Part of a small language model's weights: a variant of Adam for these matrices, 530M tokens.
MLP neurons of a small language model. Each row is named by its layer, matrix (down: output weights) and neuron, and shows model dimensions 384-575. Each number is 500 + 25 x the weight over its row's rms, rounded and kept within 0 to 999. Numbers have three digits each. A neuron's up and down rows have the sign that makes its largest values positive.
A block is one neuron, or neurons of one layer that tend to fire together. After each block is what it responds to, as a language model described it from the Wikipedia text at the highest values.

L4.down164:506470499516495514480562482517475532509490511455506515502525488482504475471475539524522531519483545459492444521493458488476527497512522467485512494496494513500464497536502534511502422543488451533520504483521523539519485453524517487490487518489501511533526502432486495481492546508491505541514464540439464495497496526443532499522512513503467470507486506493489482477504515450531538458506524519510482527498480496477539536529504495521497489492491469516482503492469465433486512447545527508450498485524473514477499478469524439499484499530468523506530475502517466478480459501535445508
L4.down278:526511483538528518548536509486448489524486510523484518487500507497481458502513523472497547509530453526541509492501489502507486468518495539476481493547483506498477513503541502483510505552510488535528478464450528503527462487454489500488474493495469453512463490487533488462494440499511546548535523501503497465521489527463537516486490504507496463483505530483481498525488537491490498516459488501474493508489536539500514512468517467512457526449507494495488490521501487531450538517501483526471524512482494502575516487482501522541475525471482459457542559500483489467485526453465454526
L4.down286:522492537484533510465529524511440539543451472482486487503500505511510500522497540499500539556532524484470472528511508489525503471519482478470458465524476521511495536472493499542491479514533496523515488512527493522501527452464469475454537478490489482520512463461512493479503493500494468533488538526431490527460536493525506495531538513501469497514481506523486477446498454475505524509486512503512520530549503479460510528476496457483449493480549531548480491505532457499501509509499503469506542484493499512454488506510500486523471497516493465492521494546512496480508516503507438518
L4.down321:477504528492497521488507491528506538550561497516470502518500511509516485528510558530475465501512478503484512533513521522508506471515537567514493494508501473514480501534508491489505480492520535458494492444489525508557529512487473508511482502526530486503464504471553531488550490474527537513527466504527468522513499497456503494487535486561504514509494508517518466484516505495492454486544505511457444493483527518492496492466473483492519497501513485464496513496469498511470499460513532496498510523514479469497490491503491493527440508485497515528518465471475536510461491470490479498
L4.down720:514488498480414528518471478525514492501499499514508497479543524522538466508509481492505495491513484490532504496522443488485521489489468493532489520481486448520527530523535499507540466500505529487518503493503474510503538466515482486484497533517496507491490419472472503487482523511496447491537509482461474525452531523509498494483522474488505483492484435486520503500520538505542535531508490488494523517512493466513503505514531501473521502438496511490435523451518491456530512517516507494464483508486535506494533501504525472493503542506518537531473480502487496473472489521492516501
L4.down1463:473453506524473502510522530492473505472508538523498480488454498467515494461482533533514452523536489512480466512521462493509518523485506531523502512497522527506501503509537505482529477494496511474501487491527534470476515479504498458512464481506527495511513524545460524522526456474473502493510504501454522515482466507473470495479538526534510519458502520517477444493516504488577515463527456513461486498500512505498476532462506524528482540491527526449487513537525454491472503504472464507498469452517494479526508538485522504470488502511460507493505477501500464523506454492484513502
L4.down2105:461525493505492542477500488545485492567506481513517498536503505506459477510448499540487501521532523487508468511489473489488533481514482477513461499533509464515539474509506494510508471502483498465465502522481507492512542531495492491534469513454522525527520517446515528537494472517478527504502510526513486518545459512495495496529497479518470501509558515506492435486491473473535536501544486446479453525501492456497527521483495459527511501498478508455477486524505501454546504485470523523505495515487528489546476499492505515470509491476503475506506463508529551462521504487526510469
L4.down2210:519489476494495488480509533526490490522527486537515475481488459470514497477460470496493462499515452467510548486490404507483525514512515492510514501528482516528508442507521506507459457528545500478494513492498483490492463517484469487490484516493534495464444521565494488513553547538524516466479537513505469468485518515488491493457536507502473504505488482490531464502531481500493467512544519486493487487513493536511508453517523491522511503486517496499529493522491515461516446518458510456498511544498513494535521522462482478513501469545499499481514489491489461508501529483466518513
Responds to: Possessive apostrophe. The apostrophe before a possessive s directly after a noun or name, as in country's, Bishop's, the company's; rarely a contraction such as she's.

L6.down153:489509493461532481504526498476477560510505533493454489550471523536458537519527492507488537529456515500470487487440550473485493545518498488508532486526543518513481558521488478509490496484488531478482481497517466512509460515498489514461488480468469556525494495489466532495492511530484463503490544497525529551506495491528497549490525486490527482538503506556492499531504490521514529487517498479488466536443461508504486539523544521497535452467519456530467480487491491496562487521499466539523496468512525493490496466511473478488484569488464513480523516498502509511496450504517499480
Responds to: Fronted time-phrase endings. Final token of a sentence-opening time or framing adverbial, usually a year after In, e.g. In 1871, The next year, on one hand.

L5.down475:507474459477508489550541533550482468512503542505535476523466491510515504505520558532519574492527504474478523518496556538472504526511515482537427494500503468466519521518492490485471538497527511505494504522529497506515503469482485469516528540457562483485460512488557489511461499516496456493514497438473517516554495492505503501491517508514486492513491520500505501517485468490515482482515505481468472525470468544519532494491503499531500536532457557480535523531448506548560488529493465514446492493483487513510446502518507545505487517484468503446474513497514471485515498512482475510
L5.down508:506479507490496484511448479493503477520486496534495450478482499477576470521501523489505494518547470546507467523539491500468517488552524528483469464500494530460476517512497475535544486488501536513514514509496505487525514513483515489529491521437496492508534485530515542520481468491542519489508498477515525554513494478531510515486532508516510513501463475504478476478504488495495448512534507476488524506502537504509494554449495501541510517499477541469519437490494497480501527465508536528507498502543497458474494465514493489508471478481508488456514500538509518488521513527495534531
L5.down597:505483465534492507472475533484500542457485573489516528478480536493537530443497501479514529502486536492506482474515535443472506508500496479501515486483528504470501479554481541523485492485448483462467512518488523505501548518531523488499505497488498484467453542489474464484568507519494492501531473493488487456480538542464477488459477522544493438482475514483545512530487516503489497495502452480513501518455493501517495493511515509509512528452542505471479509527514528489511467475531507575486537496489518463509528502468528530506512482457490497560454488514553525507474474521494488512
L5.down955:483515482508488515515482489491510508473516518486497451489484475510503513485515487549487468510488485524520507509562465489495512525530525486522514492485511508464491513489541497483523517550541523524476530499518519506535495491502491489527508542519531521551528495502497506520484487482498491551502518494511460538484514517456513474457486576513485495525549437494499530489531500473505493471447511472479490519517483514493534483511452520533518533465475460528510468489543518498486533480491496463497513490442489458457484512505498510467503468512490524479564464524501506497484523481546485491
L5.down1090:507524498501498517457495491490531465530518518501467484515488500485431467504448492481482497480519473491504452459518545500536506514503530515494505524501505536502474480523530470516510513499491522489493496516521454523508536517537478508515523527528538537486482521502499492516482545496522467507489481552504510521494497500489486511505497510513488508492500500486477458500498506488526517486490506469490454521504546516533523515485476515540504511457505526534520508446540517527514555508506513463522564469512474488500466516533558501490479513482555512504499489508515467525521503548486492474
L5.down1622:488510480502508508532497499528502464482491503518521472534476495485492514494522491502489510492530493492533471502489532511453535529500528522526477525516542497533493493501483499520450493533474493491514527504485495486539488523457527491500451516481488478480486508509543464517507484493514528493537512506537485486511488506545481474508482461516468488497471547533482503521507548532530477522501501490481477462504489479495470504477492490499521549509479477527528495490439461465488492475487488502467510515508578527488425500496472491548511481501489495492525486504522455506514464516508503515
L5.down1819:564509537505456511514540504540501519501483498495540491495500511482511507483491499488487486515541487469514445543510556469466470519508461471535490506480486501528518510512481509496462500481503476464533508480471484547489509478480545521482549443493508510483576532520478481462530497457469502517511471540474545497517467485478507495521467531544475500501490546465514520479502533485503506512538463487552488465517471462482515515492484473491494481507524488509495470486491452467516498519482520497522479503495521527488492510498521494501505491476531532520482516498519545511477506476503493501
L5.down2232:445505547483477514506535510480494472534466442529499512524530530473471527446496481529445467532533501506499548492504448518539531482492530511526525495516492501479458496480499452496500484520548526463493514459528492478476509509512509519459502509469526507507496505469510481484482459460468543523551519520530475493533526527548559504480529520467528478551535487517504468507478496539452488477509457527494513466511498469482516506501534484463500514493527502482495498463513479496478508550525459514487530478503510520486482486493497516520494528506499507521490443516504556516493489504463501531
Responds to: Possessive apostrophe marker. Fires on the possessive apostrophe or apostrophe-s after a noun or name, e.g. Persia's, Elvis', IGN's, Rolling Stones'; occasionally on plural -s endings.

L4.down99:514510531487506526513492504478467534519459495514512489505488481501505499482540486500509498522501547488460509506515558475525483491501487506510533550503561501502534518536486475462548512475524489482514473509506491502515536523528490493491528504529494515493516467537513491512473516521490489502551523539543485508480497481523473493503524503491538516461523494466520475450497525522515490470456484464487504495490475492488515483483459488526526497506486490499445490474513513492464498500499484539436490530498509486513466502524543486557466468487529474513495472457522472511523513490516500529
L4.down229:533448488495508525514519461533477502522533492491484527501499455515508486503511503487513482468476527492464453476482599493553463486543447473489486492513536504475501474524497490508480542480501496513449490492507493487489501456490520491470489490452502551529482490488507527501482464506508519509524492479505497510488458523512496503552479468496483507487490521457488526500484493472493521477512465494468528499528470505517539507473500476493506521509494468445463480498474523495459475482541490534448526497533493527499510471489513477523571516476522501513508510492466489461530535501513503484
L4.down266:512487496531513508508517551502519491524453490492453527519506436487477540458538565527459539504526539517527511497498485539485491552501473497524518508474497493482473484491512524495535553493478470513486499487477488484492495520470500453504479478481480548531461504521553529501525495499481530510490499487520469509474466477473468503495521499457554483463534483524468476517526515561524504487512490452524505527515476520548503483494507496486515529478457451502537471462529477475501438514506507560470505477488472548542541515472464490521515480508556538483464502496481477503527504485569482478
L4.down881:515460486520498429483475532484471471500481508516495541498526446480541498493504522537552499510486472532499532528521462496499463453502490495522529490501490492519515474501486489445467532539483473489494488492509510500496483453511467526455475484512468502519494522541477493467505527502508498513498468509486474503474483436498517474466490457497459533512479522500500454491520498545539516448492540505516499520500464486495507524508524535524534542485496458492481482498524478522430442468531481520475500505513515558492518477515473472497524454483527481500494565508475496512519449521509509497
L4.down1564:512481565518512510531535537490510470432493460494537519489456503497540484450468516461490471498512502491458515553475559476462523526515520506486524509495496517537493513524500499486559524514496497508489496464496465500518494526528506532544501503473495449522527463458500524503484541473533505504446444501468498558523503538556511456488512480520507508515486529517519504508512521488454514502499540487487525457518504535501517509503511555506535504488530480501472475506496501518434517512498506521528485517480506439468457456521513493495541518452497505494530501462513527515469505507517539463
L4.down1784:536453503477546477476559494480503484472493504464494510496484497443513510500496456489484490506496501521510479484490609463491504514514505499493510478520475507504449490486500478522460505528503517537489486525522465498478496490527485513547535518518510521512489524521554516478468503502552492464453462502505469551497495478495527496495486477460533504515533523482461499489482452493531471466512498464509506523476533508488537533527467487519531505508465485501490476516506502526515500534461519496468533518525480509461553485438514479520489504510511466513510471465492523525492509497485514519
L4.down1995:500511475441493483472513498503485514541468491509515478529530526506489528504499498495503501484525509509505510493484560457505505476482506488548494490494503494495549521489515514476475541481535505486470536487465474497490473493506476500473513465511498524470509471530508480517479490527481522541544553469549498504473516485546477526544515503485514534495507501472504492462506488535551513464459489462511511495533470508504517456482489487485501501498474515451495531473478500543538486527540483529490509490470501512512499495483546503497484476498498528460534521472487448518513523532528495447
L4.down2083:521502503445516502478500457517508507519488512538485484488478517512506507471515538518511538502481515494484517495518533511488509508525487487541486492507504509470505538538507489524515497493494498470513442533508461503512507459534512537487521491499519534510481500466537504508468528496547494498507508516518503527486499482503530532520516490484526534530492507512520478481502467594524435483493445455513515572484517526480484478525469512483468541527546515480526522506487471518480488474500492459460524442493480504504488493488497464527478486504466511528538479529493455488475502466490508496
Responds to: Year in dates. Year numbers closing a date or time phrase in narrative or history text, e.g. In 1887, On June 15, 1973, In late March 1914; sometimes month words or time adverbs.

L4.down1075:508533461524488521516527525481513458510499513515506525503484521539520510495500515459452474476509535489531454514520480496514516506482507510492483492497500542499547538494467513520482487480510545509463526540473455533500497514489462496516494490491504500453497504565550456539500464485490490496485494504514509468500504554517472476482486509460478509537497454501508517495460483540474489520507455500505525543509493476492505481479478515519537491465488505502491474486488501494518494516514506537466472492531482542488519512476490472494452503494506455494471501549495509496508531499499472507
L4.down1102:520554554521490471505528511465504513502495485440515480488497482450525533482475541506508506546491524514484550505482559487514475512532507444495505479515490522549525503507504492495532534539490531495513500514494490505493473512498517535482522473508511442469563434506500500450523500472530505490469491515490514499461486471520478506517509516504516519503475559487496530510472561484442520508490480521536448492526518501518472467500473474521514482441481493470493485497528535498509517517495524486499487461486524504492478526494514506473516494486460509484476478495511501507516536459498523487
L4.down1186:509524551517474515493492477509514456512538506471493519537503494491465456502475538566488528496509472546453499485490516537525533471486517511473519471530545508487486520494468497485476475488514496507479484539491512523508499529503526509488509523501450545509521499516460493475474512476453515512488524503498496495496524467533557503488481517466502469513514514523503447465544462496459519501499444510481495481509479480479518487500485509505498497460516502490483504496501507453517485465503509497521496502497477475509533480480483530525484475504488485515522501482505521521492521526516504515
L4.down1513:484512490477464506495513518501500511499483463515508530528503471511508495477479515487433508499522498476488532514488537480559480505482489517470475483485510499534505476513518516535530481509489509520518520511531491458459482529525552439525546494478481498544499468481491535481476492464501502480468493507543514520496485534499496490492529528504532507525491503524470488483537482527468491530525532453512515485502547473465507481535470488489517469518546490466471529520491495533491515503486502479523486499480485481506530482506494533469516482525495468471534458490495486513500532497521525509
L4.down1794:520504522496490561543499508484467519483467530504534495509518501473485521482500535472497473468529487432461544487474484517477525517506453473461505486454520507490499514495528510517515503505515543533527517510516507510474511506425482466505524543499484487488508527473469530525540524506498494532485486493538542495489489500531505517471470501531431493489491508508497477483517485502505509488521478460510494488516480490482503491530501513503455488514502538532504484481496530493497490524483553512489520566455459524472530509524483534497521471523540508516491486480474489530519509515464497526
L4.down1986:501482482511495487509485489454497512488536501533469490471514514555510512471462528527458488542542460471460466487537550448514477500504498523459510516494540509486479499497524503527502452520473510503521528539495441524459483523511512481527496501474501487490537484521481466496496516468486500480495494511502492508524469474545501493488447503484516514498512509487523505491472486479510490466480461508482486459488538518407486549507543522494542475494530490480511509489506532499551492507492528472538498525507482478533510490488511463513522507514525475484539486493481460520528499467481511544
L4.down2103:521519537502488487485496509452487495499524422502488501517555493476458516495493543521511483532454506562506505473483444513485475501495515481472536517498466493527542525494495503489438500499503503513511461469501503505518497521494537487568479515502536483538502532452490496525539477503532555501503522534527497513454508451514504494508502530484524504469539493577499493482518499496451520509467479529506496497527470497524504492508503489488476450517489455506495498446477544492538513513486480484499473501522536539495501505529487485507503481471521486496531459488513511491519530532506524507
L4.down2234:455501522494467470528500486507498510476521550539547509498510503466466495478438514547504498505497522519507500545521525469492488486479486481501497472518532504495503495528505483461472525527531418483497520543516521508494493482505526457528515482516512526521490540484509490526513512506511488515502516498485539505482511505501573538507473506498482489506493524480527506512493474506514473493475447487520549526552473536553484491503512464521511499495488536519520506534494485425542470493479510471536487496460505485509493536481477511538534480523499557505463486507508515545502472494522495482
Responds to: Predicate-introducing copulas and colons. Copulas (was, is, were) or colons right after a long subject or setup, just before the key item, as in "Among the topics they discussed was", "records were as follows:".

L4.down34:507507552502503495550456545494533516514507533497487535522474490505529494511495554499480505514522497561546526480556503496458483519522484480528469449460469544499476510513431472465482522489502489506509471474496511508534500505549498478525537481527501474500528514486501487455527496465515488465522476484503487539496502551524508490484512493521489500485507512464493500490474525474496494492504528505447482484535471521519493513491444499513487508485515520469520532535536518456496480489478520505535501466500505501524510511506514494541495438458455443508508502495523551486491506462525540492
L4.down239:536520503481523492554466516480483537519523502520474530479459483503492456499526557516498451527542514505492480507485511485489520448482534499489452490485511499510515485532511474519523472484542523522453490509540498532495454519530534460485517550488467468498519478512475549515501501544497487482465520480487498504481511453502554496510482519465476497512500480460533488457493517519529467481466491451508513467526522516464510509500487514526536510512558502473525503485525517485509454482508534492463503513490544490507543516500497498436455466488497508495509484484506511489514506476507519524
L4.down417:488508528507461488486553495509500522497502504520511526512454500477511512524500455527497502522520502472495485512505501527452460512472521516505494487496542475482493535535497456485507497490510562490518464504494468477524539488479497497494491462467474497507507434484517493530532522478534451492494482457519508492494497466487503460510528480496476494478532446529477526484566495484500519442479514503504526507523467508486488534505497448490486517474485513482532537509464558490482462466499457509510530471523500514488526490528495511493470496552507503532498493511476524498486528488507549483
L4.down604:517500496512500485559469490488525497489504490509506544460496518518504531495507508458508484507498471501495530518546529492457471519508514497533530509481479482509477504512525502496480480476481452471511531506497460495531468498532458468459507520493494505515497483502513516457495546503552533479515511552456518492504522517513515454491552502514491437512461519483511543531518511508512489493486503513466498511519504503518502518479559485498530518482481518481484494514503462469478462538467506473460468520463526478513498457535476503512537489489497492524487487490497499470541489509485482506
L4.down824:476498496493516481503467479494572509514516526498490512534519498509534485507507540482498522523510510483507525510484529517466511463488539508520469447492473491483500477523478530489465500531518514519494496500492510511512524465525491466451498495487461490487515508512478551489523503571491502508496517488530473481494540508507497485447497458482530508519536507508566519506494497477470472502532488502521453491551535496517528510453469485532475464479500517501492544506494483511503510463494530455501496451507510504490537514524476514499461488496467544477452468555512471524510490485488451512
L4.down828:479527509540470500520477522516524504483522449486501503454502469519527512521477501504471506469492525528501484471514534468500469503505464493504473513485516508489499479505500488487534487467518499494461479512540521514506470509491500446517477479499512456514518509499510473477519506436528457485491481536480448468480532505475483526453443506500479465508464431480477501456506507490475511497512476470477535500529529482511500549524489492473499559514500492558437539474506518482507521503481531467496516485497518511538569503491512489511505469485509476463511503530524519500463508497558552535
L4.down1829:494507488518465539498484503505479474489503557473493459517512473513544524502494485496494545503488521493487484484486431465508480524486540502513487480456474490496478511555528493509488521499494496520490527535503519468479552518514514529480509501493483461490504512522498539449519472488512494538529515462528497548486482523512536488443499505517475500509523525549459495544498524509487497495483494505484538469506506505502506451479505502526440446499480524514473535507515508461497501516490519513497442512474488479558482492465489516489490504495456474480494532510488502523477516470522492478
L4.down2215:484487489530507487495513468501500503502487520506488479483486456537529527486500482477487455489500524501491497444523506499510480531549503497515478510498516534460514558503460451500495517498506469536498492469463456500505488478506505486487509483536477474483473452461542524488484470506448508481495522522514496491486502539516571485520538530509498505513522509473529509477483500486457527470549526496514482443481511540516542498462485505495479454484464482491500501505501518495487513448523519506506502484490533505513499522456517499481465513517482499543518502482484474452491512463519499506
Responds to: Post-noun participle modifiers. Past participles and adjectives that begin a reduced relative clause right after a noun, such as named, known (for/as), designed by, called.

L6.down654:520521452494491511504521481481453523499512491521521505483498527555541508485523471488523440480534490509533504463485521509502465528478491517492459537543483528481483486495490478508502491516465476527450495513520506466462493528504530499474448448480536468476512483519530533505542470523498496507512534523526518480503520507518550477488511462496514544477503487477531510501471506490477454552495465507460516512500511494488490526519542475468491521503484471470422505486515490481521456497538520501503506513460490511527527554502533520548479509518483455514526496500492532474475513524457446513
Responds to: Possessive apostrophe, table rows. Fires on the apostrophe of possessive 's after nouns and names (Darwin's, master's, Canada's), and on line breaks ending markdown table rows.

L6.down2110:451552533463535488498531474443467525532500477496495515506508475512470517487496462511541532476511469473494535500520404473499497514508487488431540501500513450521452495458506525517471510521452527483474486484493520488511475507493513497472464501530497506483482465509488507503483499478472498491457484539505507485513483496486498449483522509515551527518495522494496495530489469535535490514493472493501535476521478510500552486509523499436473521494503507513496455484493478487489494513459493485492542520506468468504529537489507512492508502511455503481533497502476502487533532485459508536
Responds to: Only, plus title-line breaks. Mostly the adverb only before a small quantity (only a few, only three); also each, all, just, and line breaks after = Title = headings.

L5.down50:471520483490497513452502530510464534528462500528506514471508507522537534526478526524467501520479522490508529475472493508514515476495488455529507502468490512502532488480491507450497476469507474508482485507489442530491486555531518515514486480518521506526514496519464517539486542478485453513491500514496516500486514524497500488524533530503509532505514539508482492499494501489500503512491550465507478537525501508512539522444516465507501521533488496484504490478499469498469464500486438508470474528464533493479467503473507500512448525518479503465505569458497481458463507499511523510
L5.down219:527515496519511534498468508494450467477519465455466486543506523497542463501533518477480477519469485490524500514503448502477453518531465467500474519513469560520502498519441511473524474528563523491523527511530457507482507472496522489557524485491498489518518543538472495481525515459496478501523501497522469492497527509497525471516522520479515486458478505476479492446474490493478474500519509529475499519495532528460487475475532515491481469479526466468469486478505465525514501486552489503490490509484481519492476511489524495513510519533531461463492480522517531490459497502471509512
L5.down833:485510497504491531490515524481477482511448486497492517495537507469498558536525509510486498496536477512468549522487507505513524493493486498475466488543482494552478506489487499537488511522493480517520504481523502510492468492480489498525491562504465528547475503482463508476499517492526547483529478499498512503519455498538522498541543509539483468486487498496511470492518507497516503504496513451502512489503518455515500496500535492546506483491519468444497518501505469523511470482527474487448501508574476502529513515500483496523496499489508515485533487485476462493519474551470488474
L5.down1032:495459501501477499495490503523519504457489512538470490529480480530496489540583521525451451544503468473555494514511529493481525487487523515506470498529508542507568485483499522516514466503506502543453458490485469530481482507496510480537459503486507549517497505514488463485518494457481473519502514466528496500518501501505480517474497458516516502507506521512495509498489517510533485549505544447510473518500516460524528538469509512499521492475494498474487473509479522526498444471508504514515501518505485514491489471479493508553467532547497487461505486518509496510485509523498486527
L5.down1171:496512493492524530514512511550499512465469580490498497497517509482509522516536484455504510504449525522515484451512572527519495501517458532532490519482480494509571455480493502484542497516515489518499510505481515563482485504510505447522498507519513507472505470497452489489471525460475499478534506466494529506496488524526479494472515481494483517461516510475493518484464467474504478501503495468503502507500480485483505504487517476521563500484482493487493472530540494502547494475464516514463486487444477526516495490510477464516456522507470490477504505499490473468494507483513503539
L5.down1557:428547489507504499517510495526546472530532523536514474486516510491496521497474475524514483485496505505498498497518480501469542439487553494535506544494458474510508487471538518503519478482478494523500505523510496477505561516498470482489516496506505512524494483477531474490481491512491517525487509512499536497504477530557542484493503513477488449460512477540521515529478493449458509474522493489483485507533497538500532514508512477513465514486495495514501482484511483519525502485460496523444473496519481524463553486525465514461506512499491487523512485475519513517516478507519475559
L5.down1904:528485513471483510497472495462520492510531492547494501501521485500502502534466539526496504477519456509492520543495526485509489518496530474450496512472470524486456517462475508493525517510514494487538510491511511489481518514508521490512504523498467454488528484497492519482494485492527515533467496510532514497529494460498573467500539500518523535513456552517493466501518528482481491493495478532499486512523487507503537511480485503512470502495521541481493535505482509451484498523519504483504462532547506469485486516484534489475528483449498512510495502489519509508502482541488488491
L5.down2065:487528453529505468506505484540480495473536537486455513510494490490537479492533515483479492518539505530477498514468523536487492475489514498496492499490494501486522512516501526495528522495482478525472479523493513518480495504476474496474531516468525517464531440465487514450478467509478501537514496484451523523499504473495507504462475468532520547502493488537514526524487489457461454505479506505511506507478489552506487523502528485493481512484457509533505498538531509511495514460512501467475490536529499484505464452488497529499498523472503496444536498484530479525477454475512512520
Responds to: Sentence-opening adverbial end. Last token of an introductory phrase or connective at the start of a sentence, just before the comma or main clause, e.g. As a result, However, In 2019.

L6.down552:488564490487466524541504471505515506467535507544498504503519481503520500516516533464501520548504524500498525464506517498484481468498494511494490515503454530516508495499480497445479473496484465503516475568537498512450467490520514491510514545486497555504532508529512530482474507502535474498487458509448526515479495483585456550462473456460514485485505522538504512472432507498480483483516508498496434506475490507505511466506518501516496519483533474516497482506513484489507479476489509493485504499488527481470479483524494490475466485523479455540494509512506494512485495489537519503
Responds to: Passive past participles. Past participles in passive or reduced relative clauses, usually followed by by/to/in/of (made by, used to, composed of); occasionally nouns or units like km, m.